Weights of a small GPT-style language model, trained from scratch on English Wikipedia.
Size: width 192, 6 heads of 32, MLP 384 GeGLU, vocabulary 2048, 5.93M parameters.
Architecture: RMSNorm before each block, rotary positions, no biases in attention or MLP.
Training: 100M tokens, 12208 steps.
MLP neurons of a small language model. Each row is named by its layer, matrix (down: output weights) and neuron, and shows model dimensions 0-191. Each number is 128 + 32 x the weight over its row's rms, rounded and kept within 0 to 255. Numbers have three digits each. A neuron's up and down rows have the sign that makes its largest values positive.
After each neuron's rows, "fires before" lists the tokens most often just after its 100 highest values on Wikipedia text that the model never trained on.

L12.down24:175039091099178113108162104094099101120165150190138163146153171147089092140125168105120165144143156132102156087117147186068092114118140127081089094110139057147127136136096096145169089175163114124098133102186121133144108064117103126069129175130116056129126175169155163125166167094095193120095092146148157130126139149139114089083157120106143142130058154096153179190116114181117111109178170159141122144165129132132095124120116103112077162150178192188176142183131123121144133153121130119135075111115147128137110107177153192093165068103164103154166164146103102107128092093160131088
fires before: "\n"

L12.down371:129087105125125140176108184123151173101141136109117079111112131135120108119130138139101133185117148141096109151123098123073131107092103150120129103122123160068113119142144129105117096154138116134058105100109100151152151095003101122173129187099164104081080132118143101112164124111116134141160117098124039121134181177113138147186054153098146095099114143093200120066106178118140125133134137136097148125069136178137136094120096123077134152081131151121184123197147092105126101126143084128072179139082101123146138206106116165111093145251132123170134125144118158093109065119117151152
fires before: "-", "\n", " "

L3.down223:120139140106153147111105091120098090177158158108185184113109141164110159159131135087042184066122117132146139115124157141120139106129181128187134117161138092137122177095109105095185124126147130113133157084185109107110110106115063145129154115047101177117163170129093083138111113070168150112115149153124110146113192136062135124146125101086159102030152088172111131095114146130142079207141133135171160133154147156113113105138127127215081136132055119118105129068117159129126123116143089118161078183136105112157138181156149090098120181120133119122205132125083128190138153138128166170
fires before: "year", "n", "r", "ment", " and"

L3.down78:124150148135089113131116106179104125135150155143138122121137117141136133156157098179099047154081105089145115139110118124073085127148124111072094167126175084071130128102086147178119067129077120123125148134097172096124103090157090127075113180130105053108097097112121064122148058175099084131100102124131096176081092090092095184137142185077151109090182122103130096131165140108098163137126125113084151132152112077161167196181169039138151160120140075163082123106101120160176143139148123204108125116121154111178177146105177123139095156122121122191123098127105193150108138141094140115
fires before: "it", "e", "ic", "s", "ru"

L5.down106:105046192189150166131100099139099195134108151090108124167166053168134109118130148211161133105114037117074097063123104128101100066066136120094132180138106108110080113166112137103122149158158119055158118155135141185090147100147109103111135084110119150105144149116166130120176178118143182162107088097151108069142158102106144118130152135138175107146098145066089142153123143164092142143152076155127115108132089144167133135112135132107145133113169114136111112151161148140156158100161108135114169097172188078152117084156152140109068168139155176174103115137157119093062112096118131192
fires before: "==", "===", "The", "In", "B", "F"

L8.down253:176204141135123154143133175164159088123080124122122129132111139178139108119050107073109193103148120114127170228171147122106098112058106132149107132121103105152126040159116124097110125129127141152127096176113104110170122185126155118124111115106189106143082103120191177131120137114118074134142140147109172125107140154121131111073151109150091076151089136132172113149094160142190120101137118120141109159118150180100159078153132120108166121105165054105092160109160147077181146131162065126151091114142103090144110158101127136129146179198148147178132107100149131137086229152145186172
fires before: ",", ".", " and", " 19", " in"

L11.down334:118255164157123113183146131192134110105079160107156123110113133099146134178077106085128210111131155117126127143108076138084053110081063120104177130130137094144078104146183102141111165128105126114190129160065093144170113108102076151150131111151116132098119166151160140147175136178140139118127152113111090097165139112110120137133156161152141127153101123090159118095121112161125143130120115122127128143147115187110136117099097099140138158179144126118095100105130148036106123103152094119071122118109159138142140144133055129076128173248172188127132070106149122138155131142097124179
fires before: ".", ",", "\n", " of", " and"

L5.down19:106163105109163116168144164070149150090134155115093120140166150104153111139081165166120111102100152192135096088131093078160149084111159114104111171117106149116129160101159145112137115150108120087111079125159046097108199085157153134131114063120080168115118135108106098174144087118104110131075082102098101103106100140073158103134170122124135073142106140173142069083138099108114122171104156135125141123067104132098153137069208169103123150140146131164151107139158124096068053103099110124135135113191205109152178113134171215159129153168130126066097178127146119136173108098130196108
fires before: " |", "."

L6.down74:096173099136067198136123150129129121192112087082160136158185067151082075188140112142075126169120140155077147120146102127110099124133149075110064116051065167166090107124164128152112111119102095085122123164153116104149121167092116125085087154102139109118088156144153103181145107095122116174108088146081129158089118135202159161159161136139147118143138147100079091119115136050131127174141100142095134196167128139137100027185118129090121155095139171115129132131136099075110168147148194117194095156135128087093128140112101094145106138149089184150098131117119124155088137115143115085
fires before: "\n"

L6.down366:153136067106069095113138255161088112086145090175161150176104103169132123135118152091145171131115139088185140130118145091124136137104114139128100084131044201163095119172126061111129106150092154091092151106057150161125109118117140097120145113140109095107066152099173135108090119108123133123094123011111111130146113122090124125153145121129181110105139136136134035140054103085119156130132143098098154139137118162108148123137133141116182124101152140103091115101120191099109113157123082127104123135155156191121108135090123154098108146196142126129140160153126187161057159104091119128
fires before: " |", "\n", ".", "–", ")"

L11.down90:125105090114159097118173109116148113206112180112129105133146127100157173051152089154157075170198116138122154064152116149123139169142131179129139116108172165097181133156063111097046113143153142125128141082180083090148107125135137135152131065137114112157099172130150145095127125157159069115128131145092109161113114147145163135120159101153124087110164110081085092118139133107061169133160170137170083157174169121148202152147117137088119131109144167112114090117091165148152126091138166094094130140079124137071090124117121062108184077167162125211121167215140148130168125170154128128
fires before: "d", "s"

L9.down52:179148129160079093176182155145109117117118115143119103145119138155121080136126159146132141138092176114156098166085108139137114120047112113171118087158028076156172118159092147087121124135081143054153147148142144171119137162096156168161168143120131133122074103098192125118130157158156095109124157126132133107091193190153127104168182138135110105140108139126141064099097115151147104150154123120095173147135116200107160137095112089083233096073104116110087158067102099117117163091135068112168100131097086181107161134129176141108079113193119111160196113132160121149113152117108152149
fires before: ".", ","

L11.down314:099082166077146178153107110075112171083165152073128113161168131165118164114109117113123131129185104148134126138099139144063163095146140151107173138107126115183134143115131171153111125126109087130104068086154066154131160106120143154056110178165080105074118109171149093063155175135137138061155130111135171183105124127176171173182084118148175096175111144167127136099110093100120107126162145117188102135151154108143099121132183062123131124116091198131117141193161127135132120055137108154128176152132153132142086164092081118093179083114139148121140145157039084128171092159112103100
fires before: "u", "ute", "ve", "d", "ved"

L4.down269:128026113101124117057165143182148165143092162142080081124076102159120089114113107138170202131143113134104124150142156144168141119170115109103177106075092157111132148135111150154160123174133141127119143141154123160124134186149126060143152126170170151124103146106142169111113128133123130107121120133151155211051062098154132164093143127147197135098103115135132190110082061139064169104134130100132095134154091161092131112118083077074122102070183136150170094081149102111122135082100049127168109163108121185088114137092083117136156090095130134057109092116132139115102085110110146106
fires before: "ch", "ed", " as", "ion", "il"

L3.down70:170197121169132204142162059170059202122080090154127131121127090085109147095149153184117151155146136117232142125143159100112120153149090127140177111156140082128154125114088089116135166135102161149074148121098109127174103130170134127131090098150128103136088092103160154121090081111141086075137108088103164140112192128049139087102112136130150147143131127085135130170112156125110084131106149100164089090111146127141107153068129139097137118112073140112165187116115173166135102138116129113131140148120148141162123104076107152130115180058153042078104185138211131096117120074144119124
fires before: "\n", "---|---|---|---|", "i", " |", "ing", "-"

L12.down349:145179134148132087129146140115118156069119127101159103137145075137160130085096098125082093167172141119095169136147073141144137157113179161089164087095163098129178168091154122087137104127133159130108150112088168116124159115140146156062076157180105106120132110131130118119124133152136159143061129119132112088140090137079186121098124064124154163089135122147130135142105158096155060182163071107119094113122139142134128131133101167139156071135165137109080120157149134068161187100120114194174132119119171132181162020137125092140116130101130144111182160174187214145097088087184051111
fires before: "\n"

L5.down55:128193101220043114095126126144185133138093199159108117097141140145100052142178184155118130026073116082149161113123121121100126138145101090145070125115120109154158123096108125170146112156099125160121172146079137124122115069144101074163155106165081193130115103159097130087176108124119107142164119152130151063119135129166089143107128097152147109100143081155140133132102165114156105113135109127162136151106131116141074146136193147130152130126118155137119123056184096151143129173131131069093105100145119065131098112162084095146113187058158146150109140112160095123137053106155090177
fires before: "\n"

L9.down81:189143167076090145084096149111166154142176098102159147157119152161147107114126161155104110144146124109135128126104148112116142132147092155163123132120118107168139141118098109086104150115117140096102102156212164194118072135148168225092157140163173075127136144086097137128109152137123136052171192081087081101146131137124149079189097171132084153153106089160131151107131092091128179145170125098154130101157155193114058105159137156106111133118109148129099132158140158093091165091155143157105064152166160138151114188128101121159116077071129187086154182130128120145091098130024141134
fires before: "u", "ute", "ure", "ted", "as"

L6.down37:169121113134095142138112199119147138109136107160152126176121114178169148097139131115167166122176142080150144172089121102091113104137172132137125145135100188180110165148155079116111141075105134067141210081103123180126097100161111126133168092109083118166130135081179150125050117183173095126109128075097141178136122140138153086139102118149138116143104106150121037081089071093119118117142126100088144136138160215124124123196116151127218167109144144107095106117170198119094085154106092120148188109140139200154121159124153086121140166181098142137149177115128167143100117152158135142
fires before: ",", ".", "–20", ")"

L11.down191:156000170148105154111136186135102185117129095144133144123194156143111092128190087187095046155093135118164162153141107115062138073115117080146116100186152155114149110150114112129097093138121106113095106133144155113160135118093172150128155134111096101120173118164134165142147098143108167122149137135136120081150128160140167163142124122137064073118118151086133097146112087110102133163146175157116133082091168099117091149153102143123135110131152147162146134168170128181112178145087114112100152141138105149152126141129143153106108178185091174183160088141133128165136033156181081093
fires before: "==", "The", "===", "S", "In", "A"

L3.down185:083135078097104147098142154168095073133086200180150121085139130109124117141127136097135133140107181097139072123094125132106112077147148088112135134128068092172146148048112144173091190136165144122085084114161163139102120189139116135117117137153133108083120121123097117138099121085159087124173138152137113112094227160134156165122131138109169144095146155115152086070120186057150129216130135092143159160089147147126130173189135151167068112112118119064117158220163114113133098136158131119148103115079097132136165098137057095154161120092098149083111132080120134173122081137129171141
fires before: "year", "n", "s", "b", "ver"

L11.down313:165155086157182068148104178070126149119088113161110152093099162172080140074120133158121092103095108162154178130117080142089134151124177144114167165109095133178182117082142118176153139144101100084081151164185161162132179128107096107129151138119102156106137088163130082154154118123130097125148110123151049124161148100115102129112115106133155106122028116085107139115159119161115093155105115148164160079190077076136123164137082112059079113133145168211147145147156134048103118186124103131129124144117135112094110126211122152077084111197125127118135101131133148163149087150158133160
fires before: "\n", ".", ","

L11.down347:113196138147059184123118147164138138147099129139153141194134133140085134125110121097144112130140157146107124151093104128120107052148104166098064176130139193155123107157066103080164092073088121112125147166129112110124128155096173134140112149111083142210096160116116123152111103195189067127135075124112175103123112052101154137172112116157104109129124158131163095170166145091077074152157139114067125111090114148132083132077136148165145109087071108120121171099103104089101115135130128130145123088131177121101157211161110051138172190144162094133083143120124084202102140146144117147
fires before: "\n", " The", " |"

L9.down88:131176131169075139166112023078111096104142072156157146120098135104133121130136129149103126153151161123158090142137160097131095084124091123138133097123143153130090136166125167153141129113123097165154190146128152089122098138204098062126120166076133113116130109124136124068103100148134174188091153109051105143110138139116148076160164178088143118155119125117099114135137131166118137159091086114112083159120179102150096174071110188114119140108126061163099120128135108075141101083165147145203098143089192171177151128111178125063130143247127126132159127166102084151097136147093159129
fires before: "e", "ed", "s", "g", "as", "es"

L9.down275:164192128132143093115096153121109091121145108102124106118150148154093118100107134136147144129078144109103102147163100069110136113118077114125139170153085128116138085163083195092183081136141095080149139116128116138110087109134154097155075107113151173167109156166100154083172119105069162137159139114099055119154185115194119174173170097124120112158151125103144122103105155104072071105107167080130111150130140200099124129140141056157239116104097098080117158114143115103150178151157043123119106148150121118156120134095107103145097129221127124213156126136153131104080145097073137125
fires before: ".", ",", " in", " of", " for", " "

L12.down365:122109109160168157138161105127099116156150112158097074124124144171080126089092074163132111064168126145127102072131065105119085137100178119141117103091124170121103110088138092052170078111070151078208116149113100196144136121137173148121084144098091107106124098166128147118092138135114102120138087108116095061148117132141102165107125184115186093100131140156067100136086098152136121160106142157167101110150089078132152207130155114121070120133149136186093093108115177157172111115149150134147180122135142057114102111071140152167145141142144136105142140148038152085077151125122211121
fires before: "ch", "ach", "le", "mp", "ak"

L4.down61:166112131107113135132089156120154103116104156156096126188133178100115169062121102129141124156105149117090149175114054191092099175165155132133156172142141150198106114125169162154150076146144145122078169167131150147093178146128099050120119112187097130202061169124121155167148090124133079130136131092131139140177126148155172130126071120121175152087135104135106072158093146099174125099090177163089156144142082198132132149125137166146162160160137142125144177122137148158098057188164146131096114118136106094041142091111082111156122068073104120144148070105105125134155154125126096087
fires before: "al", "d", "ting", "e", "tten", "et"

L5.down278:133176093148143186129091122140167135177153165111130114104162144103187133101117165182130131189110171090083097170153109151113142168085153148135136138112130194112160161120121142096091102123108136121159201151159090107119148064163144092186130114188148144137126165109086161169193129141149121123113105152126092084118057119171136171122128109087132144111147095108116059135098123125119128075110152111112157166163132113149138144142101128040165093102103173150166120083176143164058101145104153110128106092096136155146146122135162160103140177170116136025107123147056158175089088128185092180
fires before: "s", "ed", "d", "ing", "al"